MLP neurons of a small language model. Each row is named by its layer, matrix (down: output weights) and neuron, and shows model dimensions 16-143. Each number is 50 + 12 x the weight over its row's rms, rounded and kept within 0 to 99. A neuron's up and down rows have the sign that makes its largest values positive.
After each neuron's rows, "fires before" lists the tokens most often just after its 100 highest values on Wikipedia text that the model never trained on.

L4.down1197:46 31 61 37 84 36 51 71 16 49 51 76 69 45 50 60 74 59 66 42 58 70 40 55 40 46 44 62 59 44 42 59 53 49 59 50 34 65 61 43 47 52 42 41 58 41 32 51 52 33 52 30 44 66 72 36 23 66 47 63 61 39 38 62 57 57 52 48 57 60 48 45 50 45 68 61 37 70 62 51 53 56 57 62 61 49 30 42 17 64 42 52 56 65 49 48 45 48 36 41 46 62 48 37 44 67 60 63 64 62 43 43 41 50 49 39 53 46 47 39 37 52 31 45 37 53 29 52
fires before: " |", "0", "%", " (", "7", "\n"

L7.down633:44 63 49 43 44 47 38 55 41 62 46 55 45 46 54 53 32 52 67 65 55 64 60 57 63 42 85 70 52 58 71 56 60 46 85 62 45 28 61 75 55 50 56 49 44 61 68 68 75 58 46 34 29 45 23 50 60 26 75 40 53 36 53 45 36 37 60 61 51 46 63 46 21 45 56 53 42 70 75 44 51 49 66 46 44 26 59 38 32 52 37 68 57 49 34 49 39 59 49 45 53 49 68 46 54 48 45 47 55 51 43 46 43 47 56 32 54 45 32 36 31 60 72 36 64 59 66 52
fires before: "\n", "|", "9", "8"

L7.down1167:36 39 43 42 30 71 48 44 53 40 53 41 33 42 52 46 60 59 62 41 46 66 30 66 41 54 79 61 67 57 56 66 34 45 52 39 51 51 52 53 34 44 32 75 48 57 62 26 46 39 61 80 53 31 71 33 61 60 57 52 63 48 26 47 72 64 46 35 49 23 25 66 69 50 66 47 49 48 51 52 62 56 63 54 58 47 71 42 33 74 49 61 49 54 46 44 72 58 62 47 54 55 44 58 57 46 59 75 64 51 65 47 60 51 50 44 43 50 40 49 46 51 50 33 54 41 41 65
fires before: ":", " |", " the"

L9.down612:50 44 58 63 60 65 55 55 34 41 53 48 52 58 65 62 30 66 44 56 75 51 74 49 34 61 65 29 77 44 50 70 49 56 54 66 50 43 50 35 62 47 36 57 52 67 53 46 53 49 59 49 47 45 46 82 41 66 43 42 70 58 29 47 58 68 65 48 65 44 46 50 52 54 70 61 61 37 59 50 51 48 48 32 48 52 59 52 31 48 53 46 55 64 41 49 46 76 49 67 51 58 39 43 52 48 69 50 79 62 52 50 41 45 44 47 36 38 45 52 53 42 41 30 67 45 44 62
fires before: " |", " the"

L7.down1090:57 44 54 59 59 43 43 34 46 59 61 70 37 44 50 61 47 42 46 53 52 22 53 45 41 54 43 59 52 56 53 43 52 46 50 64 39 44 52 50 62 57 88 47 50 44 43 33 60 56 21 42 60 45 51 55 56 51 44 62 40 58 46 51 44 45 43 69 58 61 40 29 50 49 47 24 74 41 28 51 60 35 47 38 48 37 51 51 40 61 55 42 50 60 43 49 62 50 42 67 58 66 73 54 61 77 65 43 64 63 38 47 55 67 56 24 59 73 33 57 34 42 47 35 72 61 33 54
fires before: " ", " the", "9", "8"

L7.down737:57 47 70 40 55 43 44 41 40 49 47 50 51 57 54 45 32 66 42 59 37 48 52 52 46 64 74 78 44 73 47 51 44 29 83 51 55 45 45 57 52 44 63 32 32 49 66 38 47 52 59 56 53 62 57 29 29 47 55 46 30 49 57 21 70 46 57 26 62 53 37 64 83 52 59 64 37 32 49 45 39 45 37 26 58 57 51 73 49 46 53 49 32 58 33 31 34 47 66 54 65 52 37 51 47 61 54 20 51 34 44 44 61 60 37 46 54 51 53 60 48 65 59 58 55 45 63 59
fires before: " as", " of", ":", "al", "."

L9.down141:54 40 15 64 23 58 28 33 62 41 53 27 44 52 78 55 53 53 51 38 52 54 58 35 47 25 29 62 55 64 71 64 45 62 51 58 54 52 63 44 62 49 71 53 40 51 55 49 45 41 53 34 49 46 65 43 23 38 44 51 32 51 56 61 39 49 60 31 53 27 62 53 54 32 52 35 58 37 62 60 47 55 74 45 52 65 68 48 36 47 46 64 55 54 55 45 37 63 62 53 61 54 55 75 53 40 51 43 44 38 27 45 50 43 51 49 33 47 38 44 34 50 40 41 59 57 72 51
fires before: " ", " (", " Fe", " Most", " the"

L9.down1054:46 32 37 39 41 47 43 56 48 39 36 57 38 40 67 57 52 63 29 61 32 38 46 45 51 43 59 63 31 48 50 49 41 55 57 44 60 74 73 34 61 32 50 42 66 63 53 00 53 47 30 43 41 61 74 59 57 35 39 55 44 35 52 61 40 49 48 55 45 41 43 47 86 55 77 52 52 59 65 45 48 39 60 64 54 37 29 57 46 66 45 58 56 66 52 57 34 38 49 43 42 42 52 52 60 70 74 48 48 58 42 36 40 40 38 46 30 31 34 35 49 51 40 51 35 19 46 60
fires before: "s", "ed", "ing", "1"

L9.down748:50 69 51 38 42 41 42 43 44 53 42 50 42 39 55 61 35 43 40 33 73 57 52 57 33 69 49 69 66 58 39 67 59 55 45 40 76 48 29 44 42 32 78 43 56 57 33 43 60 43 34 50 41 22 48 53 34 38 56 44 51 45 46 27 51 44 41 52 54 58 61 57 55 60 61 46 35 38 56 35 20 51 38 57 64 50 52 45 53 45 42 51 52 43 50 54 61 65 58 50 45 59 55 44 63 39 31 37 60 36 56 55 47 46 57 60 36 66 56 50 38 58 59 69 51 49 52 49
fires before: "0", "s"

L9.down1029:49 21 39 55 40 52 69 47 53 27 58 42 88 53 54 35 35 43 59 52 44 60 65 39 60 58 23 64 32 42 45 55 61 62 42 60 52 54 52 43 65 40 34 43 52 67 33 34 10 49 42 34 65 82 50 18 61 53 52 49 35 27 72 59 56 56 60 37 74 44 53 43 35 44 53 36 51 29 55 72 26 53 41 48 60 30 43 61 65 32 41 68 46 48 53 44 52 66 43 52 56 57 46 63 57 41 64 51 57 74 51 41 67 50 56 48 64 66 59 41 66 34 50 43 78 19 54 33
fires before: "\n"

L4.down894:43 52 56 44 50 51 54 30 46 57 55 45 68 51 45 54 66 45 54 46 27 52 59 66 35 54 64 29 24 38 44 53 60 65 57 60 44 60 71 28 62 59 52 51 48 71 35 32 62 53 56 74 54 48 61 43 47 74 64 69 50 44 59 48 53 34 50 57 52 50 43 40 50 41 50 53 46 72 61 61 55 39 61 73 57 42 47 34 46 46 65 46 49 56 44 47 59 38 60 33 68 45 43 42 46 73 52 41 49 56 82 69 60 44 48 25 55 40 55 39 38 69 52 51 31 55 50 57
fires before: "\n", "---|---|---|---|", "election"

L9.down826:34 48 56 63 67 40 54 58 79 62 51 59 54 53 40 42 55 43 40 74 53 44 67 79 31 50 53 28 51 18 53 55 51 51 38 62 66 32 54 18 49 53 67 52 66 51 48 58 45 41 43 38 52 67 59 51 44 42 51 55 50 32 60 53 38 39 41 53 67 52 62 51 29 62 44 53 66 68 51 58 40 46 61 69 41 56 49 43 30 74 38 39 49 57 27 63 56 59 58 34 52 63 61 57 50 39 61 48 71 48 65 69 69 41 53 30 44 36 57 49 61 62 49 46 23 66 41 55
fires before: "1", "|", "9", "\n", "2", "6"

L7.down1121:59 62 63 44 52 51 54 22 49 25 50 41 42 42 27 53 70 39 36 86 49 19 33 41 49 44 51 73 37 60 63 47 56 42 47 40 28 50 64 57 46 51 69 44 43 40 46 26 43 58 38 46 38 52 53 70 44 49 43 42 64 73 68 44 65 59 61 69 45 23 41 52 60 44 55 51 55 66 11 46 52 52 55 49 55 38 48 54 46 54 52 47 46 65 66 56 41 44 40 56 68 66 54 64 60 60 40 54 33 66 45 71 55 63 61 17 54 61 40 42 45 43 45 53 56 57 56 56
fires before: " ", " the", " his"

L7.down794:41 64 36 45 40 45 55 76 51 39 29 47 90 60 57 33 52 29 42 49 48 40 56 39 51 61 61 63 35 57 48 66 54 31 76 44 52 59 46 43 50 60 47 65 54 47 48 79 54 40 53 39 47 42 59 51 63 50 28 62 45 42 69 52 33 63 53 46 45 45 54 66 51 36 75 54 50 31 58 50 35 60 43 53 51 52 63 53 60 47 60 32 50 49 47 64 61 70 65 52 46 65 31 50 57 58 44 64 65 51 63 52 62 44 36 32 65 34 54 52 65 44 54 50 47 37 59 61
fires before: "0", "9", "1", "4"

L8.down176:48 38 68 60 41 68 44 55 48 45 64 51 56 42 51 45 47 71 45 50 76 54 71 61 27 39 44 70 55 44 45 36 45 50 58 50 50 72 42 37 47 29 67 48 49 44 58 68 39 48 52 27 45 46 34 33 51 45 37 59 40 40 35 52 47 48 53 40 49 41 48 49 75 49 52 49 53 36 47 36 30 51 39 34 59 57 66 31 58 52 46 45 53 51 37 39 47 35 59 33 47 45 44 33 44 51 54 58 49 55 49 35 49 62 41 61 58 52 43 65 35 68 23 52 27 24 36 40
fires before: " of", " that", " \""

L7.down1180:61 24 54 44 38 42 45 29 61 46 56 54 54 58 46 50 51 32 55 62 44 58 66 59 51 40 43 50 58 68 75 48 65 57 26 56 50 44 70 52 44 52 17 61 39 56 29 50 29 31 65 69 42 48 68 41 40 47 46 19 46 35 75 63 42 49 56 49 33 52 68 41 49 39 71 35 53 47 38 24 56 52 58 48 46 50 47 60 52 50 54 66 49 37 25 49 41 56 60 36 46 40 66 57 73 55 50 52 65 39 62 56 62 56 56 58 55 54 65 33 65 73 55 51 32 18 40 43
fires before: "\n"

L9.down693:51 57 35 48 59 64 37 38 47 57 46 81 56 62 53 63 43 53 43 62 40 68 55 53 36 59 71 68 46 57 64 58 30 55 66 68 40 42 41 63 60 59 57 62 50 49 37 58 67 25 70 58 50 72 62 55 59 39 65 54 32 28 62 54 47 59 39 36 49 72 38 66 77 23 56 40 57 33 33 39 50 61 35 44 55 59 41 46 41 60 33 26 42 44 54 59 31 24 66 60 53 61 49 49 30 30 48 55 60 35 51 58 39 18 46 40 60 53 49 66 63 52 56 54 36 79 54 45
fires before: "3", "6", "0", "7"

L7.down253:58 51 57 46 63 52 45 52 55 56 53 61 68 51 39 52 41 59 31 52 58 43 64 49 38 46 40 45 33 70 56 51 30 40 32 31 34 45 64 68 67 49 53 57 49 39 48 72 51 45 41 61 44 60 27 66 55 68 63 69 38 42 38 61 50 16 52 63 42 84 72 62 54 46 65 71 69 51 42 69 43 78 62 39 45 51 66 58 55 56 43 34 45 69 36 59 31 52 58 56 44 54 73 47 53 48 51 46 45 58 52 59 52 49 35 57 41 61 56 36 44 46 54 47 71 44 61 47
fires before: "s"

L9.down1059:35 61 54 37 46 52 69 62 74 52 44 32 45 37 36 45 35 53 42 70 39 53 52 55 60 48 46 70 56 64 43 68 47 51 43 56 63 34 41 53 58 51 74 63 41 31 38 35 42 48 65 50 47 57 66 44 30 58 51 70 50 54 41 50 51 45 65 52 42 65 64 72 65 39 36 71 48 26 53 51 45 48 57 65 51 54 48 67 31 64 33 52 40 54 52 77 41 59 46 40 57 57 53 63 33 41 62 66 43 37 45 44 35 46 52 42 74 26 37 63 62 50 45 39 30 39 71 47
fires before: " ", " the", "9"

L8.down482:37 47 47 64 41 54 38 39 29 46 35 48 43 57 65 51 33 51 70 29 41 41 54 63 42 44 72 61 61 51 53 45 49 37 63 34 70 44 42 53 61 40 71 43 61 45 45 79 40 54 55 27 47 51 57 64 31 53 45 57 58 64 50 47 61 58 35 53 54 49 42 44 49 62 70 45 25 50 54 35 39 50 44 54 51 68 50 34 64 35 56 45 35 56 57 45 40 56 51 41 56 60 52 46 50 54 39 59 41 70 73 62 50 31 60 53 67 34 57 32 52 50 55 49 42 49 54 50
fires before: "0", "2", "9", "1", " medal"

L4.down995:49 57 54 51 42 12 66 70 44 51 35 49 37 45 67 50 42 52 53 57 56 21 54 51 33 50 48 65 34 57 21 62 40 47 53 37 28 72 55 49 42 47 51 52 31 49 61 43 40 32 42 48 47 33 42 69 66 44 35 49 65 72 51 45 41 61 30 34 65 53 18 21 61 50 40 49 65 58 45 60 45 50 40 39 48 35 59 34 50 47 54 42 40 41 55 39 41 49 36 38 62 37 56 41 71 42 66 60 50 67 62 40 66 49 50 33 57 46 66 49 41 47 40 39 53 59 41 46
fires before: " |", "1", "2", "3", " ", "."

L8.down22:38 41 38 49 42 34 55 38 43 43 34 41 60 39 31 67 45 39 43 43 58 41 39 28 52 65 62 81 53 64 39 38 64 60 63 39 70 55 63 43 34 46 47 59 40 54 56 58 25 50 37 46 63 38 55 49 64 56 45 50 37 62 56 56 51 65 55 56 32 54 50 38 45 65 67 41 35 37 29 66 61 46 59 74 50 53 75 51 39 44 54 57 30 44 43 64 40 26 38 77 45 36 50 46 45 49 36 40 42 42 51 40 45 43 52 48 49 34 71 56 68 63 37 61 56 45 47 61
fires before: "\n"

L4.down776:75 58 41 49 47 59 47 48 62 54 58 45 48 57 58 53 32 45 45 63 59 27 33 61 52 67 66 56 69 53 52 68 70 76 54 34 57 55 51 58 45 56 57 44 60 47 70 39 62 33 53 48 46 32 32 49 35 73 58 59 18 33 29 34 64 34 71 48 54 64 52 42 38 44 51 58 55 44 42 38 82 44 49 50 68 53 52 27 52 40 32 46 36 40 44 48 44 60 39 39 54 54 55 29 57 76 38 40 63 50 55 50 45 49 41 41 31 68 32 38 38 29 45 40 66 50 49 30
fires before: "0", "9", "2", "1"

L9.down1116:45 60 64 55 35 52 63 57 66 37 47 38 58 53 63 40 46 39 62 61 46 64 36 59 54 32 63 69 49 56 54 37 46 78 60 28 41 54 32 51 71 50 38 60 53 60 24 39 34 62 43 59 55 58 60 70 63 61 56 55 54 40 33 37 57 37 48 52 29 66 47 52 48 56 33 43 54 28 36 52 60 40 47 43 61 59 73 46 32 59 36 61 33 52 62 57 22 41 42 54 41 53 61 62 50 46 56 60 49 40 43 36 58 41 39 49 59 67 43 57 57 46 52 48 51 46 58 50
fires before: " "

L4.down551:44 42 37 53 29 58 52 37 20 39 63 40 49 41 24 37 68 43 60 68 51 60 45 34 31 46 56 73 47 46 32 64 47 64 58 77 56 44 64 49 61 49 40 57 48 42 39 45 60 43 47 85 46 47 31 61 43 48 51 60 61 69 47 56 40 36 60 56 43 43 58 49 49 43 41 61 25 39 44 52 69 49 58 38 58 41 48 59 46 86 57 49 56 65 54 52 59 47 72 53 63 63 48 51 44 69 45 39 79 55 57 49 43 49 53 43 54 73 58 39 69 48 26 44 54 49 50 57
fires before: "\n", "---|---|---|---|", " H", " "

L8.down180:54 51 46 52 31 31 63 40 66 36 37 57 45 50 57 51 59 60 44 45 73 41 70 42 54 81 46 66 49 44 51 37 48 64 56 54 67 60 58 54 54 39 42 50 47 65 35 38 38 38 41 50 65 38 54 57 53 48 58 50 62 35 56 50 48 44 64 50 57 62 55 29 55 64 67 54 62 50 25 52 59 62 48 51 45 50 39 47 41 61 54 52 56 78 49 59 28 65 28 57 35 42 69 56 55 41 41 66 72 14 47 59 63 40 50 68 42 37 42 30 76 46 45 74 24 35 56 43
fires before: "s", "\n", " it", "d"

L7.down332:32 41 26 26 55 35 35 48 29 22 48 39 47 48 46 39 49 30 57 59 62 44 50 48 74 55 35 58 58 80 57 49 41 33 47 25 28 11 60 73 41 58 48 55 42 59 62 48 45 46 47 34 36 52 55 47 41 56 53 53 62 57 34 73 40 39 40 42 64 38 57 31 48 50 48 57 45 60 65 67 58 64 61 43 52 10 49 31 58 59 54 56 42 50 52 47 49 41 54 46 40 36 44 60 42 55 45 74 40 31 45 31 45 57 41 66 56 72 38 41 48 54 34 51 43 42 56 43
fires before: ",", " the"

L9.down284:52 39 39 58 46 66 45 58 33 65 62 48 47 33 26 63 71 56 42 40 42 47 13 15 34 43 54 55 52 54 40 44 53 46 53 35 60 52 55 42 57 37 56 52 74 47 63 63 31 56 41 43 64 39 21 38 64 50 56 35 51 61 44 38 54 64 50 47 56 50 49 62 90 41 34 49 32 35 58 59 45 62 54 34 49 24 56 52 54 43 36 44 70 58 38 39 56 59 60 73 49 44 61 59 38 29 59 54 63 54 60 45 58 61 34 57 32 59 44 54 75 72 71 45 54 17 54 35
fires before: " ", " years"

L9.down622:43 31 54 46 31 50 44 42 61 48 50 54 67 44 53 42 45 46 56 66 78 45 55 54 42 76 33 45 68 47 24 59 55 47 43 18 58 70 49 47 36 53 39 49 64 53 18 60 32 37 51 40 51 42 53 64 54 45 35 55 34 46 42 35 65 36 40 28 63 68 64 44 49 54 60 61 61 69 35 60 51 72 56 49 42 60 57 68 46 57 42 51 41 65 48 70 59 71 64 30 55 37 50 71 43 60 54 50 56 55 47 49 63 48 43 47 39 54 50 56 32 52 54 44 51 26 41 56
fires before: "1", "9", "0"

L9.down1030:32 30 58 77 52 36 65 73 60 62 40 58 62 58 68 31 59 42 45 62 67 54 69 82 45 49 51 59 43 36 51 61 51 36 79 68 35 66 62 61 58 39 52 59 37 43 52 55 66 58 48 29 59 62 23 60 50 42 72 40 47 43 52 54 61 65 44 30 17 46 68 62 55 45 55 36 58 32 47 46 58 51 31 30 53 46 52 58 33 56 43 42 58 30 24 63 48 45 59 45 43 42 51 61 61 42 27 42 54 60 60 60 43 31 32 52 50 46 58 51 53 50 63 65 39 49 56 42
fires before: "9"

L3.down777:59 78 39 69 46 67 52 47 49 50 36 31 45 37 49 54 61 53 71 50 69 47 57 40 47 35 59 32 46 63 48 44 53 45 42 41 17 38 74 40 65 65 54 54 54 47 33 25 53 53 51 59 58 58 34 58 40 53 53 26 57 56 41 56 46 58 56 64 37 44 76 47 58 50 37 47 46 30 71 30 55 52 44 50 38 46 45 43 43 49 47 46 49 43 63 40 33 49 37 47 34 44 50 53 22 53 43 55 32 54 34 45 54 54 52 61 29 59 50 46 62 76 56 57 58 33 62 49
fires before: " ", " Released"

L4.down813:29 69 66 43 70 35 70 62 16 34 43 30 47 66 48 50 56 36 51 56 50 52 48 34 48 21 53 48 47 33 43 46 59 41 64 53 47 60 45 61 67 38 57 67 23 51 49 53 65 57 43 63 56 41 34 45 49 47 30 64 40 68 39 42 38 51 39 32 28 53 60 42 12 39 58 57 43 41 60 44 66 36 41 61 73 57 40 55 60 48 37 53 70 47 54 60 46 35 50 38 70 52 48 53 40 44 42 44 44 52 50 57 55 61 36 60 23 47 51 59 44 71 40 44 47 30 34 34
fires before: " "

L8.down640:57 52 49 34 36 54 52 55 70 58 51 41 67 44 48 54 56 47 64 56 63 38 43 46 50 82 41 75 61 63 72 43 76 64 38 38 44 49 43 47 63 63 66 73 42 48 58 61 57 46 48 48 38 66 59 54 57 65 38 44 36 47 40 44 36 50 50 40 44 42 46 32 54 51 30 39 59 58 46 50 47 68 45 40 48 32 38 46 50 46 39 61 42 45 48 47 56 55 44 34 35 49 54 45 41 47 54 64 55 52 51 39 51 66 28 43 44 69 60 43 54 39 47 50 27 19 55 42
fires before: ",", " the", " that"

L7.down477:56 48 34 35 38 44 41 64 53 51 65 49 32 35 49 39 30 41 62 30 54 60 61 49 47 38 48 66 59 49 52 62 56 54 41 41 61 65 75 52 71 59 51 45 52 50 31 39 53 64 49 32 63 56 59 47 52 56 32 49 40 52 57 65 23 47 68 60 46 21 43 66 75 27 53 49 48 25 68 62 43 62 68 64 43 53 38 59 48 63 49 61 49 67 58 57 45 36 68 62 51 58 56 68 54 59 34 51 40 52 30 54 43 54 34 62 59 43 62 66 58 38 28 50 33 45 70 56
fires before: " ", "1"

L4.down428:65 59 52 49 32 37 40 50 59 36 48 50 50 46 51 58 49 54 64 39 47 48 63 62 72 62 49 46 57 54 36 49 76 46 54 57 58 50 22 55 59 74 53 49 63 42 43 35 48 37 40 76 44 50 43 41 54 28 55 36 53 72 50 31 22 43 50 44 64 50 44 42 51 38 41 51 33 61 57 44 50 56 51 35 36 66 56 49 60 45 24 59 48 56 30 29 34 59 42 49 48 77 78 51 37 59 52 46 48 37 44 86 58 71 53 39 46 75 71 70 43 77 59 39 54 58 64 19
fires before: " ", " of", "E", ":", ";", " size"

L8.down114:47 62 54 45 34 49 51 45 56 56 67 59 43 27 75 54 48 37 49 48 72 51 82 57 36 81 60 59 61 56 44 55 59 61 32 35 60 42 64 35 50 33 47 58 46 30 46 68 51 53 55 39 54 35 37 60 64 51 41 40 47 62 41 63 49 66 52 42 59 28 21 43 42 27 51 53 55 40 47 30 46 72 43 35 33 49 57 36 60 33 60 52 55 55 54 64 50 52 33 58 52 40 66 65 44 30 41 52 57 58 60 58 35 53 56 78 39 47 57 44 56 30 55 54 53 51 57 60
fires before: "\n", " |"

L9.down546:48 59 52 44 35 60 39 28 38 43 59 52 30 55 52 50 36 58 61 45 51 30 50 46 71 34 48 50 55 59 64 56 65 70 41 42 59 26 50 65 46 58 41 34 54 36 65 50 40 53 38 53 51 35 82 55 59 69 64 55 53 70 49 68 36 33 66 60 31 50 47 38 40 47 43 25 56 19 47 41 52 45 37 42 66 53 67 61 56 50 59 50 58 47 54 42 47 46 44 52 47 47 59 71 57 35 59 72 39 71 49 64 43 36 43 56 58 32 53 44 40 58 58 52 46 42 53 58
fires before: " "

L7.down703:46 75 23 56 58 43 65 30 53 59 69 46 35 56 39 34 60 58 49 57 49 84 39 53 29 43 32 71 66 37 53 59 66 38 45 47 42 39 29 58 73 59 65 25 41 61 46 41 63 46 55 59 49 38 60 58 35 52 47 46 44 38 48 45 62 61 35 39 40 43 65 56 68 68 38 46 65 45 38 64 45 55 47 37 75 33 57 66 46 34 61 49 52 59 35 64 36 54 43 64 47 64 47 57 22 38 49 59 73 43 53 50 41 45 45 44 40 50 52 67 35 50 32 43 57 68 40 74
fires before: "0"

L7.down991:56 64 35 66 59 52 33 51 41 31 34 59 43 49 55 38 17 45 45 55 51 36 41 42 51 50 38 58 43 34 51 62 46 41 55 27 34 53 60 54 39 53 46 35 71 34 60 62 68 39 42 72 56 43 36 73 62 41 61 53 58 56 59 31 67 49 59 43 42 74 56 44 47 34 56 22 74 39 41 41 60 54 42 60 45 52 74 59 39 75 64 61 52 39 59 46 40 59 58 43 38 56 52 46 55 27 69 71 65 53 61 33 59 55 42 47 63 60 47 50 35 43 56 27 42 52 34 66
fires before: " ", ","

L9.down1012:69 53 44 22 41 56 50 31 34 40 50 57 34 54 53 38 70 38 60 55 46 65 59 64 77 29 67 52 46 57 49 58 54 62 53 12 47 57 58 72 64 51 48 52 56 46 34 39 63 58 52 42 78 49 43 76 58 69 51 60 40 52 63 52 53 45 68 50 31 51 44 63 68 48 45 41 57 26 56 55 61 48 43 55 52 43 68 60 38 42 33 88 56 46 43 31 48 48 58 49 41 40 54 46 48 51 58 42 46 58 56 43 48 68 47 27 53 45 16 46 77 43 59 52 48 42 57 44
fires before: " "

L7.down1094:61 52 25 64 60 57 43 69 40 48 59 49 48 30 42 45 64 63 42 52 78 43 47 47 70 43 53 59 63 21 51 44 22 41 57 39 45 59 36 59 49 39 38 42 35 45 37 67 57 41 50 63 57 44 61 72 69 46 63 65 64 38 50 40 44 43 18 73 20 52 39 42 28 16 37 47 57 53 70 64 66 50 56 64 35 58 58 50 48 62 36 46 57 73 50 56 41 62 74 76 60 51 49 68 53 28 56 38 41 48 62 59 61 63 57 39 55 58 47 71 57 47 59 38 54 37 53 46
fires before: " "

L8.down940:30 61 62 60 63 62 54 54 38 34 50 56 50 48 59 52 63 55 77 65 34 67 31 50 68 69 53 50 42 56 64 47 52 50 35 21 44 37 48 70 54 62 52 53 53 17 64 62 49 56 48 43 47 45 34 52 38 30 39 73 62 73 44 30 25 51 54 55 58 66 49 46 44 43 56 65 51 54 37 73 48 43 55 46 59 70 57 49 34 57 64 40 58 58 61 56 42 48 56 63 65 50 65 44 57 59 51 54 65 75 53 59 55 41 49 47 63 49 52 34 29 49 59 48 55 70 34 52
fires before: "s"

L9.down817:30 52 42 46 51 50 37 68 19 39 33 52 64 38 57 56 48 52 24 69 59 30 66 57 50 52 59 63 44 40 35 51 45 40 52 51 50 63 48 63 67 56 26 61 52 42 35 53 74 51 67 59 70 57 22 53 53 27 68 73 55 53 32 49 61 44 34 44 42 17 34 41 27 42 59 66 39 42 50 43 64 49 49 61 39 36 63 80 53 47 61 51 56 31 67 46 33 43 32 46 52 48 60 52 45 20 50 64 53 44 42 50 76 58 48 41 59 53 44 52 57 49 47 23 53 32 34 30
fires before: " ", " of", " the"

L3.down592:69 36 41 49 19 63 42 46 43 62 55 41 52 30 52 56 69 49 36 61 17 71 48 46 50 52 50 45 45 68 52 47 49 61 49 71 44 51 49 39 60 71 65 52 38 63 40 60 49 47 50 52 53 51 52 64 49 61 58 47 70 69 49 45 45 60 35 57 75 41 58 55 37 59 60 57 57 36 38 65 59 31 70 59 65 35 17 74 36 53 40 61 54 60 53 34 43 50 73 37 60 42 56 37 46 50 57 38 44 50 59 26 53 59 51 52 31 41 59 33 41 59 55 38 51 56 33 49
fires before: " ", "\n", " C", " N"

L9.down831:58 66 36 57 34 56 45 63 65 56 48 45 54 47 51 45 57 55 31 49 50 65 67 37 47 46 50 64 53 38 55 61 48 45 77 56 56 60 52 50 46 31 51 56 40 38 60 49 64 53 29 37 59 50 55 50 50 46 59 44 50 58 41 46 41 52 49 45 52 51 51 60 51 65 35 41 48 38 37 42 27 55 47 54 50 53 39 36 30 71 44 47 38 40 42 60 55 44 37 44 49 53 38 85 43 38 51 74 57 47 49 27 51 43 72 44 48 60 40 46 63 57 37 69 36 47 53 57
fires before: " of", "ion", " to", "s"

L8.down1129:27 53 51 47 43 62 53 36 68 23 60 45 37 44 54 63 56 47 44 34 63 55 66 60 50 60 60 77 31 67 39 35 73 48 44 40 37 29 56 48 29 70 55 63 32 47 44 52 51 68 33 56 37 65 50 44 54 34 52 65 44 61 45 49 58 49 49 34 59 45 37 36 64 56 35 08 59 35 52 61 38 69 75 64 48 38 79 57 31 59 38 53 51 58 53 56 30 45 31 52 38 65 55 65 45 40 59 43 56 54 30 63 53 44 65 48 83 44 71 70 73 80 39 41 47 38 66 62
fires before: "\n", "."

L8.down489:44 61 53 41 62 20 68 42 39 60 50 53 75 47 46 60 52 57 35 50 53 46 69 70 51 30 47 46 45 53 82 38 42 40 79 58 52 51 44 69 69 49 54 79 59 62 66 60 47 38 50 45 52 67 47 66 31 43 56 33 48 51 61 58 48 72 39 31 43 31 44 48 41 33 56 28 45 39 66 51 59 33 56 51 64 58 60 35 23 49 66 53 42 21 54 56 44 46 66 69 58 37 44 51 39 44 43 72 48 54 44 29 42 56 52 46 49 24 53 49 45 38 48 57 40 60 21 44
fires before: "0", "7", "5", "4", "9"